config.yaml
norm: "layernorm"
attn_scale: 0.177
bias: "none"
parallel_block: false
lr: 0.00104
beta2: 0.99
weight_decay: 0.22
lr_head: 0.00882
schedule: "wsd"
batch_tokens: 32768
seq_len: 512
doc_mask: true
steps: 8240
dataset: "wikipedia_en"
MLP neurons of a small language model. Each row is named by its layer, matrix (up: input weights) and neuron, and shows model dimensions 144-207. Each number is 200 + 20 x the weight over its row's rms, rounded and kept within 0 to 999.
After each neuron's rows, "fires on" lists the tokens most often at its 100 highest values on Wikipedia text that the model never trained on.

L2.up222,199,211,180,180,169,190,208,218,223,211,207,200,177,189,208,210,211,231,184,220,212,201,168,225,196,201,225,216,173,174,194,203,199,205,209,179,177,230,174,227,229,194,205,187,178,194,222,183,193,166,204,221,219,176,206,216,237,218,194,216,235,200,184,217
fires on: " p", " Mar", " play", " per"

L2.up207,170,227,189,212,223,190,197,214,228,201,181,204,199,174,201,201,232,202,181,190,235,179,193,178,216,206,217,190,207,209,236,212,218,166,184,195,195,191,205,238,212,237,243,202,200,196,220,168,178,195,194,208,202,240,204,204,190,203,212,218,214,197,211,211
fires on: " also", " eventually", "ally", "]", " then"

L5.up285,205,162,226,217,217,216,211,199,253,191,208,217,204,183,217,192,191,167,194,204,234,233,187,164,207,244,213,194,209,216,191,208,205,164,209,193,192,243,195,240,219,211,191,166,204,217,170,212,186,186,199,189,224,170,198,202,221,164,187,212,219,203,204,198
fires on: " sh", ",", " million", "er", "000", "h"

L5.up376,179,182,169,158,212,156,221,203,194,209,218,212,226,200,182,207,197,228,198,193,213,219,165,198,226,209,205,195,212,259,189,234,192,202,207,169,205,192,225,180,212,212,189,200,253,219,218,212,160,185,230,165,220,197,228,210,217,175,203,204,208,164,193,183
fires on: " ", " p", " s"

L2.up199,199,203,177,225,189,157,197,208,184,169,206,221,200,188,169,222,208,188,172,233,211,175,200,191,216,190,207,168,213,192,210,196,192,179,200,183,185,229,216,187,208,186,220,251,209,221,224,214,175,176,216,201,208,188,179,215,199,190,199,181,244,175,171,219
fires on: "–", " In ", " cont", " c", " in ", "In "

L5.up110,210,214,185,196,181,214,208,240,215,223,204,220,194,230,252,222,237,195,208,175,240,193,226,220,192,204,213,187,200,179,222,183,196,197,191,218,204,195,236,191,211,179,161,219,213,216,240,212,207,190,188,168,206,217,185,218,194,204,211,204,189,198,223,197
fires on: "ag", "g", "ign", "ul", "d", "ell"

L2.up372,213,230,179,186,197,209,201,200,220,203,179,210,175,215,195,209,222,214,182,194,196,221,193,177,226,186,224,185,191,219,212,186,180,209,176,200,197,220,204,220,210,223,211,243,186,216,188,191,187,187,204,190,200,189,205,186,204,224,189,214,185,173,234,215
fires on: " United States", "all", " New York", " in the United States", " Gall"

L5.up508,182,203,210,178,209,169,208,192,196,189,186,196,199,184,209,230,195,217,178,240,198,219,220,208,222,195,207,206,183,210,246,206,191,192,161,171,203,195,229,189,241,207,233,186,213,183,216,202,181,173,193,218,186,197,199,204,240,168,211,197,215,176,186,228
fires on: " to", " pro", " w", " p", " not", " pre"

L5.up498,173,174,178,189,204,202,203,211,228,185,188,218,206,200,234,206,201,182,193,246,208,197,210,182,215,222,205,195,216,207,178,200,220,159,189,166,194,230,221,199,210,221,176,230,227,189,210,198,173,178,210,206,226,179,187,195,212,190,232,213,251,182,207,195
fires on: "1", " can", " sh", "-c", " to", " St"

L2.up285,207,264,204,195,188,183,163,181,211,199,170,235,205,233,200,206,162,172,189,204,225,186,213,177,216,191,213,198,208,235,219,192,190,187,222,205,190,207,227,183,215,213,179,198,188,231,221,199,197,218,218,186,171,211,193,240,262,211,205,220,209,182,187,227
fires on: " after", " may", " by", " before", " until", "\" ("

L2.up236,220,229,185,197,166,156,194,224,163,217,173,199,218,161,226,206,199,194,193,205,220,173,198,188,194,181,206,198,191,212,184,193,203,189,180,191,209,222,232,199,295,199,203,190,196,215,181,183,201,181,228,173,188,224,170,188,202,234,212,223,246,183,181,214
fires on: "ing", " made", "els", "el", "elling", " making"

L5.up502,253,194,184,212,226,208,175,227,189,213,201,239,227,184,199,205,186,197,201,191,227,208,208,194,205,201,213,222,187,221,192,192,176,154,204,205,187,232,186,176,203,205,233,192,185,208,206,172,183,196,234,230,189,206,188,188,241,183,222,205,190,197,182,212
fires on: "ed", "ent", "he", "g", "-", "ong"

L3.up37,201,195,200,193,236,198,203,233,209,187,172,235,179,198,197,201,206,199,198,217,209,203,187,204,216,195,216,173,201,213,238,177,192,206,194,211,169,185,201,178,213,199,242,227,175,214,196,194,175,174,213,200,209,220,218,213,189,211,177,221,210,198,209,173
fires on: "ir", "il", "in", "on", "om", "en"

L3.up11,183,174,192,213,180,187,188,194,227,203,222,203,197,188,220,185,220,166,189,221,217,203,225,208,221,196,209,202,184,207,193,199,160,206,204,205,215,208,195,186,212,197,226,183,217,217,231,204,172,212,209,189,176,187,205,186,182,181,154,206,176,187,218,182
fires on: " ==", " vocals", "==", "|---|---|", " |", " song"

L3.up66,203,225,205,182,172,175,222,217,224,231,211,179,211,200,173,184,199,166,197,198,213,194,200,192,217,189,211,162,171,197,218,191,165,213,171,188,178,203,222,195,204,157,234,238,230,178,202,182,193,201,228,207,191,197,194,179,183,233,177,221,223,181,200,210
fires on: " of", "'s", " ("

L2.up126,221,213,240,196,201,152,155,223,214,199,186,239,172,217,178,223,190,189,180,189,201,221,189,199,215,203,208,192,214,233,244,183,184,168,210,239,171,222,217,200,208,212,172,204,177,205,183,190,170,214,217,195,198,218,157,198,190,189,185,218,211,136,234,205
fires on: ",", ", and", ";"

L2.up369,190,215,213,194,176,190,219,171,174,173,203,230,179,207,191,170,203,177,187,221,190,200,210,225,201,188,224,195,199,168,178,220,188,207,188,181,180,170,202,228,187,180,212,188,217,145,200,174,214,226,224,207,196,171,175,175,240,208,222,248,237,178,216,213
fires on: " Par", " Car", " Pat", " cont", " Ch", " Bar"

L2.up245,185,180,204,217,178,179,181,215,198,191,179,195,206,209,204,196,222,158,181,223,212,185,225,186,229,194,212,187,198,215,226,182,186,196,205,207,188,214,208,173,179,184,233,222,239,191,231,210,185,197,148,201,205,193,190,171,196,174,217,191,200,200,188,241
fires on: " comp", " Comp", " |  | C", "\n", " disp", " Rec"

L2.up362,246,209,217,197,184,205,180,194,221,205,159,220,187,243,197,201,212,187,218,213,227,200,186,229,202,221,204,177,178,190,184,197,192,182,177,235,190,223,227,222,212,219,213,198,169,218,198,156,191,203,201,220,205,208,222,200,203,211,219,207,188,187,216,226
fires on: "s", "e", "es", " and"

L2.up349,196,228,213,176,206,177,181,185,219,210,221,224,183,207,227,214,236,177,136,192,230,178,197,184,230,192,205,191,201,241,210,169,186,185,223,242,169,243,200,187,211,199,201,190,185,204,210,199,183,178,215,214,193,231,187,208,230,225,207,215,204,176,205,217
fires on: ").", "\".", ";", ");"

L5.up121,199,187,183,172,171,189,197,175,212,194,208,189,232,216,218,199,235,212,218,231,195,189,232,195,235,211,221,242,213,199,177,211,213,203,185,168,215,196,217,225,170,188,230,196,189,184,191,196,219,200,209,207,197,232,222,227,205,170,199,191,225,181,218,221
fires on: " Bl", " un", " bl", "l", "0"

L5.up334,188,210,169,198,228,221,221,195,230,175,234,159,192,166,177,207,201,204,157,207,211,228,162,230,239,195,208,194,184,187,204,216,228,185,179,192,193,221,175,211,208,234,194,196,213,212,237,200,175,192,205,196,190,200,164,197,213,179,197,200,225,212,219,166
fires on: " | ", "23", "+"

L2.up46,214,208,231,199,201,198,185,188,187,202,179,206,198,204,162,172,200,167,153,185,256,191,211,215,212,232,225,177,206,207,210,164,209,207,201,221,187,212,212,191,208,197,175,203,198,160,196,185,195,183,231,212,164,194,192,213,222,201,205,207,184,174,206,240
fires on: " f", " near", " northern", " western", " named"

L5.up278,168,200,180,219,169,191,221,204,205,185,219,218,220,167,210,174,215,205,219,204,199,217,219,221,177,173,228,203,178,204,173,214,168,171,212,192,178,185,202,194,243,215,189,222,219,215,254,188,216,177,217,195,199,202,202,212,238,189,219,211,238,188,202,190
fires on: " am", " Am", " will", " Abd", "cc", " indic"

L5.up135,225,206,214,212,210,196,190,187,246,208,200,197,254,183,210,193,196,236,219,203,183,179,197,190,201,199,218,240,202,176,212,192,176,215,171,188,198,222,212,238,221,203,199,213,211,183,207,161,195,206,206,195,192,160,194,163,178,213,197,195,192,212,192,186
fires on: "W", "ow", ") | ", "idd"

L5.up187,189,166,248,228,213,189,191,210,202,214,187,223,174,229,170,202,193,175,178,218,206,200,224,199,204,194,188,211,246,231,188,210,199,206,205,191,185,195,225,223,204,224,201,216,229,208,186,203,233,204,189,193,218,187,226,183,191,168,241,199,243,199,206,213
fires on: " c", "B", "at", "it", " b", "("

L3.up358,229,179,207,216,192,235,227,211,225,183,226,227,174,173,170,198,223,214,208,221,216,212,194,171,196,219,208,212,184,211,215,179,189,217,198,244,187,206,223,189,203,188,220,178,192,173,195,203,191,211,195,208,187,217,207,185,191,185,195,217,229,207,210,217
fires on: "er", "om", "on", "ar", "an"

L2.up45,195,207,176,175,194,191,198,203,213,190,176,204,167,229,158,206,204,173,172,232,212,219,185,197,222,262,214,208,180,231,209,169,189,237,227,229,181,177,185,213,200,193,204,175,183,184,194,176,204,200,203,188,200,197,221,250,219,244,186,204,204,166,193,216
fires on: "J", "- J", "E", "-g", "G"

L5.up261,195,193,204,230,204,201,189,207,178,229,211,227,212,187,194,182,208,182,207,228,211,183,197,214,224,168,229,183,198,197,199,194,209,248,190,202,190,198,195,198,223,194,196,182,161,189,242,179,209,210,223,221,174,181,182,169,241,206,177,193,175,197,192,183
fires on: " all", " other", " various", " different", " some", "ome"

L3.up418,183,217,184,179,201,203,172,230,212,230,234,220,219,211,211,221,200,223,187,193,205,212,194,233,206,213,201,238,205,234,200,191,202,189,194,240,170,190,219,234,216,219,232,236,206,195,219,192,183,191,229,200,209,189,244,220,240,185,200,225,183,189,189,194
fires on: "a", "ri", "an", "y", "ro", "ay"

L2.up477,212,182,194,191,211,200,194,204,231,152,214,178,224,199,197,226,181,197,201,199,217,233,187,220,243,233,194,200,212,179,208,233,198,172,183,213,193,214,204,235,197,226,192,196,191,206,190,188,157,187,198,226,210,216,196,179,186,184,174,204,249,205,234,202
fires on: " | ", "; ", "0", "2"

L3.up82,239,205,202,192,210,166,169,191,226,219,185,198,211,238,173,212,205,183,222,216,217,219,194,154,207,182,221,194,221,236,209,198,173,182,173,218,210,224,215,186,185,179,224,217,207,205,203,181,215,207,220,217,206,199,207,197,175,171,179,201,202,171,198,185
fires on: "w", " and", "re", " Rec", "ov", "W"

L5.up439,181,195,164,231,199,186,191,177,239,231,223,229,200,202,174,192,198,223,188,231,198,199,197,211,190,208,197,193,205,195,196,214,185,213,187,179,168,221,189,185,222,222,244,206,192,181,207,170,231,188,211,203,194,204,226,194,217,202,227,202,208,188,213,198
fires on: " as", " what", "om", "ther", "ich"

L2.up3,210,187,196,193,219,166,191,209,213,197,204,212,203,223,185,203,220,168,171,228,205,227,176,225,211,232,208,224,234,215,238,189,177,233,199,218,167,200,229,226,211,225,198,190,171,227,196,203,215,180,199,196,222,199,153,191,195,143,152,207,209,135,221,183
fires on: ",", ", the", ", A"

L3.up131,203,223,178,194,193,156,202,183,244,185,215,207,219,186,224,221,181,190,206,202,204,230,213,201,225,195,209,170,207,227,190,189,207,184,210,164,192,221,228,226,207,168,200,196,159,214,215,202,199,143,217,211,253,182,187,142,202,179,197,217,205,186,201,208
fires on: "um", "ri", " '", "aim", "ab", "og"

L2.up403,176,200,206,184,175,167,178,193,197,209,201,217,245,202,227,185,194,213,204,205,251,203,222,208,244,196,215,232,194,224,220,204,162,211,204,181,181,191,202,227,191,208,217,222,166,191,214,194,188,168,220,219,171,184,186,186,192,188,201,210,229,173,226,247
fires on: "\n\n", " \"", " | \"", " '", ": \""

L3.up123,190,164,220,194,204,204,187,199,206,249,211,203,223,207,208,175,216,186,188,195,221,196,186,228,215,207,212,206,206,225,181,210,201,194,217,219,194,206,200,210,193,196,196,210,180,214,195,200,185,178,250,194,190,188,210,236,201,208,213,198,179,178,210,215
fires on: "a", ")", " Ha"

L3.up503,205,182,213,243,208,150,162,199,153,210,195,186,244,188,186,212,186,201,190,216,225,153,207,185,202,179,206,200,187,197,179,212,184,211,214,216,213,204,219,210,260,204,191,184,174,202,220,187,197,164,211,213,224,210,190,162,208,213,209,210,177,176,233,227
fires on: "ing", " all"

L3.up214,183,234,216,185,161,155,207,213,220,163,177,187,188,180,195,188,216,183,195,187,218,179,241,201,208,200,216,226,175,219,193,216,185,224,199,228,201,180,183,223,219,205,198,206,225,195,215,176,177,206,222,185,209,228,192,208,181,182,215,181,190,181,211,148
fires on: " Christ", " | Mar", "ut", "ar", " the"

L2.up478,249,180,216,209,217,163,215,220,154,185,163,201,217,213,182,189,253,163,191,191,215,187,206,214,225,180,210,188,195,206,193,187,215,174,218,205,227,247,222,233,214,207,226,224,212,226,213,201,183,159,185,196,210,217,188,180,189,182,221,198,206,175,204,197
fires on: " to", ")", " with", "ing to", " use"

L2.up391,194,183,198,184,223,180,170,225,186,214,182,252,200,207,201,200,217,180,219,209,206,210,212,192,206,189,206,203,206,238,190,231,193,203,181,225,187,200,223,201,210,221,241,238,241,166,190,205,181,168,195,206,207,148,215,181,190,196,180,215,205,187,199,199
fires on: "ur", "ir", "y"

L2.up468,192,214,196,220,202,178,185,242,211,222,177,247,209,208,200,220,203,181,216,241,207,194,219,205,212,198,209,205,238,222,202,213,160,186,198,195,183,207,206,190,227,243,240,193,226,211,182,197,188,202,202,173,205,189,213,205,181,186,213,208,220,183,185,230
fires on: "-c", " (C", "c", "==C", " of c"

L3.up403,215,166,200,237,202,174,193,183,198,202,179,161,210,196,208,183,193,144,178,193,197,193,194,199,244,211,212,203,211,194,235,167,197,167,208,241,211,196,217,203,195,210,168,189,201,206,251,194,204,199,205,223,180,235,178,206,223,194,189,200,226,225,183,191
fires on: ":", " km", ")"

L3.up272,200,188,204,202,199,158,180,200,249,221,243,200,207,194,245,220,165,169,244,209,217,198,170,183,207,193,214,213,196,240,196,194,179,206,165,185,196,193,209,202,230,149,209,206,209,205,171,215,185,179,197,203,190,211,218,204,189,208,168,212,171,196,201,210
fires on: " and", " ", "-", " second", "en", "l"

L3.up454,202,208,160,159,155,213,211,197,233,184,211,194,192,197,262,195,189,208,210,194,207,197,198,163,210,210,230,202,219,183,196,160,195,173,197,190,216,213,209,201,234,207,200,263,210,232,210,195,187,171,226,197,217,232,200,216,202,197,181,237,198,195,235,184
fires on: "ill", "oll", "ell", "l", " pl", " cl"

L2.up455,203,198,183,154,184,184,187,195,242,216,197,214,201,197,213,200,243,208,200,188,211,165,246,194,211,179,235,166,209,202,190,194,189,156,191,180,197,219,218,192,216,205,171,224,197,215,207,193,180,161,219,200,232,180,234,192,198,193,188,207,211,174,215,257
fires on: " fl", " Fl", " bl", " Bl", " ec", " pro"

L3.up95,201,192,183,189,233,182,195,214,215,236,218,186,235,199,227,220,169,176,218,184,212,189,183,222,221,191,231,217,190,241,205,229,187,234,209,206,204,178,193,198,217,223,219,203,255,179,168,196,185,149,200,223,185,203,158,201,191,209,207,227,181,176,207,191
fires on: " years", "od", " days", "ept", "ours", "y"

L5.up477,203,209,191,199,193,180,193,201,223,199,189,209,201,174,209,180,163,207,211,207,236,209,173,223,223,224,206,137,172,200,205,194,214,206,195,215,191,206,212,195,204,228,193,171,189,237,231,191,178,183,217,211,204,218,157,211,194,204,170,194,209,167,198,171
fires on: " | −", " | +", " | ", "s", "ey", "% | "

L3.up487,199,221,202,191,208,178,193,204,204,220,181,211,215,191,226,210,190,175,139,242,234,167,200,162,206,199,215,166,203,221,226,230,209,239,199,179,170,187,209,196,201,176,211,226,177,207,183,217,213,180,216,216,194,184,217,203,212,202,177,229,209,184,224,238
fires on: " a", " re", "ve", " first", " became a", "'s"

L2.up316,206,198,198,192,176,193,198,196,228,180,191,193,223,176,222,206,197,208,189,213,225,187,212,213,208,215,208,177,215,239,223,189,158,189,189,209,183,198,211,222,199,197,196,200,235,220,195,164,175,188,221,207,203,214,210,192,204,239,209,215,208,214,205,223
fires on: "\"", "ł", "0", ")", "]", "1"

L3.up190,168,180,195,224,189,170,212,196,205,226,200,211,214,192,176,196,224,192,171,189,211,195,216,195,227,243,217,216,194,190,218,207,211,195,207,230,179,191,218,209,238,211,242,204,213,188,200,218,187,179,203,190,169,204,214,174,179,246,200,204,235,178,221,222
fires on: "ed", " s", ",", ", s", " the s"

L5.up364,215,196,213,176,176,213,204,198,237,179,185,198,190,232,205,197,231,201,156,212,215,209,191,215,190,203,218,179,228,189,207,203,214,218,191,253,176,179,214,252,178,213,214,179,170,202,198,169,223,191,176,214,232,217,191,222,220,248,198,230,220,213,232,197
fires on: " County", "an", "ah", "ag", " district", " county"

L5.up459,188,209,222,232,227,188,178,201,234,179,228,233,198,209,219,164,216,210,177,240,231,192,216,175,202,190,198,218,188,192,190,211,196,178,212,215,204,195,209,220,201,179,177,203,192,184,197,212,205,222,234,201,191,185,222,231,224,208,191,221,201,165,206,213
fires on: " L", " m", " H", "1", " M", " C"

L3.up33,206,209,160,212,187,213,174,241,202,221,211,217,215,171,185,233,188,202,197,198,194,216,209,181,205,166,212,220,199,216,203,175,197,201,194,189,197,220,212,196,201,240,213,198,227,151,178,171,211,164,183,191,189,158,219,192,230,197,177,214,166,224,189,214
fires on: "-", "ab", "y", "i", "j", "andidate | Votes |"

L2.up157,169,205,228,216,208,189,201,168,185,212,201,181,235,183,222,225,189,173,162,217,208,176,209,192,200,216,212,205,215,191,235,175,202,227,158,231,182,193,204,215,235,184,203,191,161,180,188,198,208,169,206,265,196,202,163,196,211,223,182,243,216,205,210,175
fires on: "od", "ay", "ly", "ed", "her"

L5.up145,223,168,201,181,197,214,218,179,216,215,184,195,200,230,236,193,191,197,175,207,216,195,205,195,199,183,230,182,228,212,196,189,183,194,221,246,196,193,205,211,205,210,197,211,221,202,195,202,189,209,188,192,215,208,252,232,215,197,189,197,197,212,203,204
fires on: "r", "l", "pl", "gr", "arm", "str"

L3.up285,208,150,222,193,187,196,217,247,193,219,213,180,200,195,184,202,209,204,219,203,200,163,240,199,221,202,225,244,167,226,213,180,202,184,153,192,187,228,202,199,239,184,198,202,233,195,202,164,191,204,179,221,173,218,226,225,235,224,228,211,218,201,204,221
fires on: "e", " mov", " qu", " go", " rest", " not"

L2.up156,212,194,210,202,197,202,151,187,161,174,181,227,205,218,203,212,176,173,183,210,221,205,191,168,209,197,218,213,207,167,237,190,200,212,163,224,168,223,209,195,219,248,199,173,179,174,202,215,232,214,198,210,221,182,172,214,219,221,208,216,179,224,192,176
fires on: " up", " met", " or", " was born", " attended"

L3.up9,236,164,190,218,246,199,182,183,214,223,196,242,211,197,214,213,175,187,205,215,213,187,186,185,233,214,192,205,204,212,207,202,169,170,200,210,181,205,203,204,218,217,199,175,158,204,172,161,176,202,190,230,233,199,177,238,192,168,169,210,207,182,175,226
fires on: ",", "-", " | "

L3.up511,190,204,226,191,186,195,186,196,214,207,162,224,227,165,212,195,209,170,191,224,218,192,225,212,208,196,231,179,222,209,195,151,200,191,184,232,195,220,205,206,231,167,179,191,183,212,218,186,211,193,248,240,189,222,201,230,206,239,179,239,213,216,208,218
fires on: " Museum", " College", " County", " State", " City", " Lake"

L5.up119,198,192,204,159,179,193,207,213,214,215,145,175,225,202,190,202,202,189,195,219,187,153,182,156,203,187,214,199,191,215,183,192,205,175,190,223,189,186,220,230,250,204,210,222,224,185,199,165,191,175,185,200,192,202,235,212,195,209,186,207,210,187,232,210
fires on: "al", " Red", " Bl", " Black", "-R", "r"

L2.up501,211,187,161,185,190,226,192,179,178,199,203,203,221,233,214,220,215,196,173,199,218,226,197,178,205,203,197,202,254,214,195,180,118,192,204,192,186,181,193,224,186,193,224,217,187,221,197,185,190,188,212,189,220,229,203,211,211,193,184,211,214,206,216,219
fires on: " (", "pp", "pen", "a", "as"

L3.up255,215,196,157,174,175,178,200,171,198,201,228,240,206,203,192,168,174,190,187,221,230,215,181,212,209,196,212,172,255,222,222,231,194,233,184,204,193,204,207,231,215,177,172,190,222,238,193,191,240,215,249,203,241,205,215,201,185,158,201,207,231,187,195,215
fires on: "on", "re", "ont"

L5.up237,184,204,193,162,162,177,195,220,203,227,173,217,204,214,223,222,202,194,204,203,187,207,208,220,199,223,235,184,229,234,210,189,196,205,224,192,177,189,209,213,197,221,213,197,232,188,201,208,181,208,215,163,240,205,198,209,226,192,208,199,170,201,173,208
fires on: " sc", "erc", "isc", ", c", " rec", "-c"

L3.up423,237,202,196,233,176,202,181,186,172,186,226,215,211,203,193,183,203,162,187,221,232,216,203,182,213,189,201,174,232,217,222,201,199,187,184,225,193,229,184,190,200,206,197,192,218,196,219,200,197,185,184,213,222,210,194,215,178,188,207,237,235,217,198,215
fires on: "er", "it", "ect", "onse", "if", "y"

L2.up111,194,195,202,220,227,202,208,185,222,188,182,159,153,226,199,180,207,180,174,233,220,227,213,186,209,213,210,204,192,223,227,204,209,216,181,187,194,194,200,194,225,193,210,230,191,196,210,194,206,191,160,189,172,181,199,180,166,213,199,197,226,179,202,181
fires on: "'s", " /", "ic", "ian", " of"

L2.up320,218,225,224,205,220,213,191,215,215,172,221,207,186,187,219,186,186,191,199,193,212,221,185,176,204,209,203,173,216,177,191,204,191,184,191,200,178,194,265,193,202,209,196,211,232,225,202,208,155,186,220,181,198,179,194,187,231,182,209,218,214,196,210,180
fires on: "\"", " used", " gun", " car", " project", " event"

L5.up483,196,152,206,197,210,138,180,190,187,188,198,210,214,206,208,176,202,161,208,194,227,181,175,212,204,205,217,176,200,174,217,204,176,185,198,202,204,215,206,186,219,197,190,191,213,235,216,186,199,184,236,209,214,220,220,224,200,231,185,199,211,175,250,203
fires on: " a", " ==", " ===", "===", " it", "=="

L2.up50,197,217,162,198,226,172,249,216,196,179,184,244,188,188,203,194,222,196,149,221,191,207,182,214,215,181,210,193,191,227,195,180,188,225,217,183,193,199,228,201,211,224,185,218,198,188,229,166,190,186,198,201,176,205,191,219,212,220,228,217,221,157,235,217
fires on: " cont", " to the", " under the", " I", " in the", "ly"

L5.up353,212,188,178,206,204,176,168,179,165,203,200,235,200,191,165,199,203,210,186,230,199,182,225,226,197,176,210,198,209,196,189,211,174,217,206,161,190,202,192,228,200,230,211,209,193,177,212,205,219,181,208,220,218,189,166,183,231,166,193,192,205,194,186,191
fires on: " inter", " Inter", " up", " non", " Or"

L5.up230,203,222,190,170,213,197,215,154,201,226,212,191,224,206,222,181,202,185,186,224,241,218,216,192,207,198,197,183,154,223,201,188,188,219,206,206,174,210,203,211,233,215,219,202,216,215,230,198,196,176,201,269,178,208,168,190,215,226,209,237,190,184,207,220
fires on: "ement", "ary", "ing", "ate", "ory", "ts"

L3.up500,235,197,223,176,229,211,223,177,227,196,208,215,161,250,182,189,210,176,208,246,226,200,179,184,218,188,194,187,231,230,190,214,195,186,216,195,193,204,236,207,202,211,182,186,176,199,185,195,188,180,203,164,239,215,171,231,208,178,218,204,214,157,232,233
fires on: ",", " con", " fl", " b", " f", "—"

L2.up499,186,234,175,206,212,216,213,184,241,221,173,196,205,184,172,186,219,197,183,207,202,198,177,199,213,168,219,204,183,236,222,180,211,228,196,192,190,217,221,221,233,177,182,185,203,180,202,184,212,183,202,190,170,196,203,222,204,207,195,235,253,158,233,217
fires on: " of", " of B", " in K", " of K", " of H", " of D"

L3.up3,192,218,212,185,155,189,216,206,227,189,198,154,225,194,206,186,240,204,227,190,211,200,215,221,206,196,214,206,211,166,200,230,176,171,184,197,189,242,193,196,233,186,224,211,202,172,218,178,186,192,213,214,240,199,239,192,211,172,207,197,196,193,193,203
fires on: "n", "b", "am", "em", "onn", "ri"

L3.up169,197,228,168,222,230,195,229,197,192,177,201,195,227,211,209,190,201,200,193,203,202,226,211,175,199,228,211,220,211,213,181,197,207,199,194,203,196,211,188,190,210,173,206,204,197,192,237,214,200,160,182,216,188,170,169,142,220,175,168,220,243,169,201,189
fires on: "ic", "ir", "ur", "l", "r", "f"

L5.up426,199,198,221,217,221,192,176,239,162,240,210,202,211,213,178,238,177,172,191,220,205,203,195,192,191,186,203,190,194,202,196,192,196,202,221,213,165,210,225,204,187,212,214,235,198,200,184,190,207,186,235,212,222,163,188,182,236,178,177,224,228,185,238,181
fires on: "al", "y", "am", " her", " its"

L2.up174,217,201,178,163,216,221,190,203,189,200,222,208,221,213,191,181,217,154,185,232,215,185,219,214,201,213,204,183,180,239,190,191,195,189,203,217,177,210,194,203,243,211,219,226,214,197,186,173,179,178,241,258,220,202,198,208,212,203,160,239,206,205,205,184
fires on: "ya", "iy", "a", "ara", " Lake"

L3.up105,179,192,201,192,213,208,208,246,211,193,228,175,195,194,197,183,227,210,168,222,220,217,196,195,199,209,210,207,191,218,214,183,197,223,223,220,202,180,239,204,208,194,243,217,214,207,226,202,226,213,183,182,233,226,226,218,215,199,211,202,209,212,227,211
fires on: "om", "ic", "p", "erv", "arg", "il"

L3.up163,190,223,181,190,218,192,200,208,178,233,260,194,216,225,224,199,202,167,242,215,213,184,210,137,198,203,212,210,213,190,175,198,169,213,177,216,166,217,197,202,214,185,185,229,191,207,178,186,221,167,201,201,178,196,197,175,207,216,179,215,236,205,199,206
fires on: "ir", "rit", "m", " of M", " of F", "ic"

L5.up150,245,213,216,186,203,195,193,208,204,183,162,210,237,175,212,215,185,209,196,226,224,173,213,196,203,238,212,209,223,217,191,197,157,254,194,226,160,209,213,210,195,204,168,175,207,162,190,215,212,213,168,189,196,203,185,198,190,211,205,209,203,226,217,214
fires on: "ot", "ad", "end", "id", "st", "art"